python train.py --n_kv_head=6 --norm="layernorm" --norm_eps=1e-05 --init_std_up=0.0312 --beta1=0.9 --decay_fraction=0.782 --decay_shape="linear"
MLP neurons of a small language model. Each row is named by its layer, matrix (up: input weights; down: output weights) and neuron, and shows model dimensions 64-255. Each number is 128 + 24 x the weight over its row's rms, rounded and kept within 0 to 255. Numbers have three digits each.
After each neuron's rows, "fires in" lists the words (lower case) most often at its 100 highest values on Wikipedia text that the model never trained on; "fires before" lists the tokens most often just after its 100 highest values on Wikipedia text that the model never trained on.

L5.up537:108135149129101150113141098148152169160137119149121121129115144127139145143105166110178124110100110147158100119151157113107134137115107113162142123156144169125129180120102104145129131135159133166149174101118147131140113141136126136141177157102115117140120106128123143126119097133159109136113109127122104138130176141135132105143128126107107153116120128117079134117100136176093130155109113117138115129119149159122130113131053116118195163166141087149089140137099151104106173125147098078131128176184142129127177089147159137087128141140156135127170122147100092146117133093057133128
L5.down537:118161140118120089143139129109143104136118117124163121128120110124088128112137100128149109092125101136151146111095167108097156137120115154110110116134150139111053092117088137133105129137111121140117111156131170124147144120113122134111092095138102164133164067123135159128151108087153108107147114114150089126153126151110140108110130125144167116134159100175147144149125155130153085167113140103135102149136130172142124116099132106150156113132113114172110177095131159099099143121131145113148114129146143098102109131151128141151116110125134126126108142136117131166108157180151108159
fires in: "in", "january", "at"
fires before: "201", "the ", "202", "uary ", "of", "200"

L5.up235:056141125129126119120124124154113179130148092182112090137108153166074122117103187099156108153127169107180159134145109122107117150110130109079127142174124122146148130117135114129131135107112137123146122183128136157164096120177107111125202122081080124151148099133140123119140141171145168117151129116148105158145130125135134108192137157108118140143132160127100120127147099150094138095120104147072158117160128119084132147107113137113152144149138111113134158157141149128127151120127130103109109119117116130150114092136166124137107114105098114126153141092132090128158104072128161117
L5.down235:129127137109126163114135159160101139075122112138162200104121147125164120179144101158094114107127126119120177158173123120174133096167138110103138134142089088136114125136107159114150142089138142164178121114148117136118122162162103110124133127061111131087102085126095076104133142172119124118116132110127160113139116137155101120123103140090137117145144086152088132122104166127100117135163158108107147108086143126097172143102109153145165144136155117125125104118097103163151161113116124144091094086162109129129137157095140137143123143117100138143151145111137148128156144108135122131
fires in: "states", "york", "however", "women", "financial", "university"
fires before: "at", "or", ", "

L8.up7:119144131116121123092144105105138168140118175104137114143124141183148155119028120087132093102115141143139120127161088122192186132111139112144120125124120113132153136133126108074165105118120154110154113096117108165121092183154138121120148127099136121183119158118143158130120110134082155127136130161142100178128145117078114111144137134133079158176132153092121123149137127124168138115122129166154148100130124115112094137130160100114140116178118126145162135122088119148129130140106099113147120130125109112136125112078136108134137118111161120123118115127094147160129096120089116105
L8.down7:112172144140111126159149130124070148174102143138119070119064095137139149134135091178135096110101159103131174131120143134101133160154164118108101135106149131143085147162170140126120114137109100126117108132157131095116154120124120169176157148098125111126084147131158107135160113161087149057094132138110144143138147144129092143120089150110124130146128114115098144101108125121136105123141081116121148150125153192084098114146116130135104119127118155103126116141140118148117157141161147118090136121110100148131125148167091093122161119170141125100096119151155112111096179103127156127
fires in: "center", "century", "centre", "central", "several"
fires before: "r", "er ", "ur", "er", "al ", " "

L10.up270:124127150092107124137097156101137130120150137117107129142140176133081134115129107109138158130143115164150115151137126125120132132140109103142119154142125147116153125115104134124120155091170098100171145113139132141126125122136120155140151148148114165184095111146165118098085121145143075117147075159115120155122177125104154095111119095080120171156140123099157107115108153102168114127112147099147138127145065151143150092078145107147127133156143084138108145108127107115149151095132101098134070168170135155158174137169103129126130165111117137184179122098134157147149143101099146131
L10.down270:148146162157126146108122130138138141108107098123147116100200132145111122163122146119111129113100141173137148088095124147180138139108114123148066180157165141148106146126106106101109080138077124138130104120129101127131148147136092119127175113120114116155144146101098102132187117112125123133120128156143079125154103083140151096116119098110154110133150152101138158114145119135138136109144128137145173127185140132134151127107112141105132091119150135151104106153102119140080143128133138099166144114102141115145103103118145125129127113112116115171118143133122107165134074124115140172
fires in: "as", "at", "after", "upon", "an", "approved"
fires before: "t ", "s ", "f", "n "

L7.up829:156121103116101110131084119100140115146152160085140103105085132161163154132102114126121125158133155132129102103173133141104138166120143100171157141088176124162090158090122119109149120128110122097138164094140154157102115168145127091090134119076149134119111093155181221139171110145140146163130107103118089138172132101150141100111126154149146153111128135147125140135122098120113127124134139120141137106114117157156162130146126152108128115160151103116127120139135114088126175127096153140112129133130061154105135087168137112116103111092126143151195127095122104092147097142119129103
L7.down829:109139069147183124169123106161106167120093161147116121126107147100156135072133095098128128176125141157098148138093168083149155123124158122081114097145153129121117158123098103113139160105118157060073150159137118150115135093129139100129129158109106113139135152102154112130148181157112120114183082090116145148137140126086077101109102125127164094129128122138172140139133115113151120145134135139132119154138151136100139125134111174121131158137131127147131144155133127099144138138108156129106121107122086081107110118126112090129173118135128124160123119162113130097130147140167146120
fires in: "center", "centre", "century", "central"
fires before: "r", "er ", "ur", "er", "on"

L10.up355:088121131187111123088141140132119140133153119116145084110093111117081127133141143104092153111118125143139127163097113178118117182128103122130127129056158200169148170111078122123110129162120146130140111145133134152141126124137121113114174133124105154145150111142127138131140130109156101177119142142157103146163110096098139109111150120106124126134181152127127143166113124157112157144113161120142100116161127153140085125110189100108138106161092110102115159101178108087149102124126129122124093158109103161132078112140148123131125120158109142151132114082086097079156119131107103136
L10.down355:165133160131135104140111148102135126119139151084116121137159150152105125065119129114201153112130116109097124138136119118138144096169092080144101095115130195146136144122117131141151088149111139118154076093134136148054129141120123125149112107142139127155112117108192113136140126130137109126126114152143097124089111130129151157131149121112116170115094103156161099174152125135121086124109115125150126138102130087122163114128147113152131126130149110098139110164113113130137143158153149125142154096129099149125128185159132096097098120119141140123126129148179122081112114121140147109
fires in: "between", "been"
fires before: "en ", "ak"

L7.up67:115129116168150145132120133127150143080127132103090123171081117097135128126124147127099102104116109154112101129137151123148102134092090107162111157163136126133133143129140130152141086124098128123132156158111129149143096131164112187072134117160165110116083131196098155134098119126134119137143168118143160154106126148180122101146180120142101147167152109095112110087092095119105147097161071092140100118089112146139128164100135125122142168112197148131125143133133131121093118145135124106128124143100110151182191109153109152114141129164142126155158150156113086131146111084145121143
L7.down67:159134100103146118102109133110134125082113088136122145154103143105128141137115098113133125162126144133143145122154117126076111137142185117105110111117133080099104096115090083117165144113127127166154135105137125120122090148121140112056109099159090130163143144142127141149086173156130129111132130144113141138124170135162158145158142123131137129125148129082127160139128112186103135127132111110146169131101132133152108140157109129102117134119144106121070187153111168129141145144180108120107112079119122103119165121136154131124124168095122151100137132125180110092101112099196146093
fires in: "however", "high", "have", "though", "japan", "having"
fires before: "h ", "ever", "an ", "k"

L5.up492:057173137188096121160126137120146136105133135149131098147131124147127124120130128143113112110088081113138134169116122151120114080138132156125110140149085159092066132130147094121122105133163139112136156161132064132157173106088108143096111151127128138166164113128087131145146139134133122131132132099145139107166120118152132127099156145110068152130169149158134112133107118128160160102140128116125100114179124101131146139184099127105123186095126099118151196115120126123096107127070123113165128157107101099132126113131124161121092094175129108146156174144110148115118116083154131169
L5.down492:149106145070145087072126134128131118149117092129101148087130146172091109124153089123174147121109161155107133069110137137106129156097170116129134117117152103138148153129136116108117105102119141168106144125154161111115099142120117139183131147090130104117108112102166113135097107123118161152131111152168114136121127175099137156150135096124152118091118100122102134161157100153094106149151141178086119153132151132161103099063139135106130105177110139165142083115153169134116149121143160143089118066166152104100121147108110153129139111132142132142146127133186159123121164134097099122
fires in: "while", "they", "where", "when", "whose"
fires before: "ere ", "y ", "il", "en ", "e ", "os"

L8.up206:135165106117112144124111121080151141138182155102125161141150130158135151122117136140137152113104110143131124100126146131122092117127114109119150137120160181149139205110106095114092094094117115143161145115122142131133110162141123131176182139172124161195116125166175161146133107172122134143144123112126095201133154091139121117151129151075071143117145123121093129099135130138149129133082156127136060128139132165143139125132109131113119160128116136115120140166137143121126130106076141121130100176156118139175141103114132132076096133138129147161160152139116104156122095121080122146
L8.down206:145118152147090102125099141152118142108112117140175110143165096140113141156165136129121103138182165056130125110154105075106093150165106129121109111176144090122085088158132122115167162116130149084113152124113101083141100156118129178113125094136118081112160106084131147149154144102118179145104163142123129127125104130107120127108120176165152169126124108133117131105126126141124141142113145126159102149139114113114147108128128112139121077118087086162138179135119133165098152135186121160109150074140139145109161156122132157089157143145145085109075110083132116104089139108134106149
fires in: "in", "october", "from"
fires before: "to", "of", "201", "the ", "200", "ad"

L8.up545:114088149160142122156127154136134128098148156146129116110095134151171117107112101117138140135151163110165128156123093132162134133129136156147145141109111149179088134126114148145127167147144148147138187145114132153137132134110102109127117125125160107156155083191138190138135140157105111124100120106145162137096084115147112097114123085144164153169191102104140115111061089166111164124127112112119125106131120140113156162119110134090132157133106132088118153145134145087091076137098125065105113151083139135142131136153120145172118105172121133133134115103113124082120108132119121143
L8.down545:159140100160148124151130117129128144110110131130139090142133131143139120113162128093137126117111154130148110148115115103094104159166167138138105105103125110135128088132093139140159159111163131135151119136149113154128107141114133150096138129164087124093123154111133084112133111154161108118169150170150103125134134106098132146150133166142187128116098176172108157127116086110117165147126115131127141106122131089144112120101099156131125131111155145130112100096095157143155110156115096131137102165103105139136106137095142129096139154141122141114095125155150095114130067129136108154
fires in: "between", "theatre", "kingdom", "status", "standards"
fires before: "en ", "e ", "s ", ". ", ": ", "s"

L11.up420:097122180125098143115145114136170133113156095117087093104122117124103136155103151136177137157116128124138134114158112124127116130117136128134115097124127169089130123098111121134143124139117085147150162152157134131135149179111143094112153159130088086155158158107139116134123153153144108157158078136137103130128143105126138114157131112088154166074132151120149081116165117115124114110099117123135091124168158142126155148146148099092182128152091142121110137129138159105157091148136071092166103187173156104135139113142148122111076141132151087139081160113122109113166113149092120130
L11.down420:140104161122062105109132128117138155128131128133086169099177087168138128072119131106134138113129134124102147103094155156138111124166128118120110158159095096151095144099101163142129151111105122093118095082127131120086136079102106131100132132133145125115141102112148133132144081138146130166075142169131143142132067103120117152135155123133134132130154128186183108155125154139135161077122110111121139172142135152135144118131145140143094149133112125142153133101117129141134111102107142110127128093115112113168126129150087131133137132094134113136182100169110160134064110103106148151
fires in: "as", "after", "at", "across", "an", "three"
fires before: "s ", "f", "t ", "s", "n ", "c"

L7.up933:126182122175102139143140149141123135108159079105131107109140162113118153106105117138119138147129141133146140100172141135122080133090150103119126132120138137102113136113128132134111104121130147105138167173132141126133136110138096081111172151105122125152100121136183146113154089124155163129170119173143142126148107098164128114093144161080136105142151125119151109141112149148108146112133110099106090129127151152122186151147135141091138107125143120145056105144124160129112122093127165095110138108112160142113144115176148143152103139137105139172134129071155133134126110098143131148
L7.down933:129154116096170125077107072147096078141129152071114110138130111106083120102135130119135140088144108132153178112111168116083130124131162125115108133130149144126131127095057201146139104129158127111102118142131125140124114132090125148102129130148108158130140113111097131127146130109161145159170107143153163138139135168132128112116128156157135093099145104137205126102130109149144117132133105131137070140101164165122130139127126128159174144098086136136132118195120147128139153133114142112151129155074113149093135125131111126135114107150140135136126123101177128111097144137137128132
fires in: "january", "july", "june", "succeeded", "under", "john"
fires before: "an", "ul", "un", "b", "oh", "the "

L5.up311:105144099159117175122136147160128172168140122142123125090108124136132145119131174117167142119115100160112094159120107117132153114113080132094147095158126198147126134097107105139126105126151138148126177109148131141115128103164106149098162139093107149156152088128146128120101084160157113131125085105123109113077134119177143115119151114115128153109140149169141129125115106154161159117101123151123104111153136139177132160095156055100157169172140115093133146124155125109119112158085108092136116136111106151146144106165116126133120094102118114145152128122107055157103111186146130154
L5.down311:104138068126103161125134145112122179168138116116113140149095096141129148121137133136103121125145124161080140154113104132144164106152154109126147102097119135145159140119138078138130112097143161141108131160179072133110127148122129143156140135086143170126163093143183103144126099140119105126129085126066098147125103097112123117153128171108178083152127114166173110105121143134110146132082140152130103110153134096142081169148138121121147095125083127079163111132141144164095102140071115127107142106168116118119126135130092124115131119083149071099132129155122116111137158115123126165
fires in: "while", "they", "there", "where", "when", "these"
fires before: "ere ", "il", "ey ", "en ", "es"

L7.up173:115125160126124113124139146141135119122121159120167109152078133119097132142122118073161113135147170114151163105135102098166130142112121106150117147111165089116117174103144150081127136101093155161129113146117126151167137100160112109136116143154157140128102175158110122102118132150100169135079150125200098148155120161128124106183142138109131102124112131097133114114119113123133091108158136119146115110097147126154127105103131106112151146178080162148098142132099117111105110112145144067124150108172104147159091143148102117103095122147124094130114150134185106125093148112147141149
L7.down173:150123155151167123120123154141115119166094155133132096150103121120095097138122155111110106123126168145089107114151128163083161120113115131107115122142081155116153115089129112139102135140129131136156125175120139118141094131104101138142082137154155120118114115154110135100162123141169126122134121115120115141136151103160140106139076089143114095118116137138106133082095168097129089129111137143121155145114117143133091137160098081132129125133140150106124117076147152165117121145106152129134149127116107091116158141121122123116103135126171159137171148143159105117140058195111134093
fires in: "democratic", "district", "diego", "diocese", "cinema"
fires before: "ic", "r", " ", "o ", "ri", "es"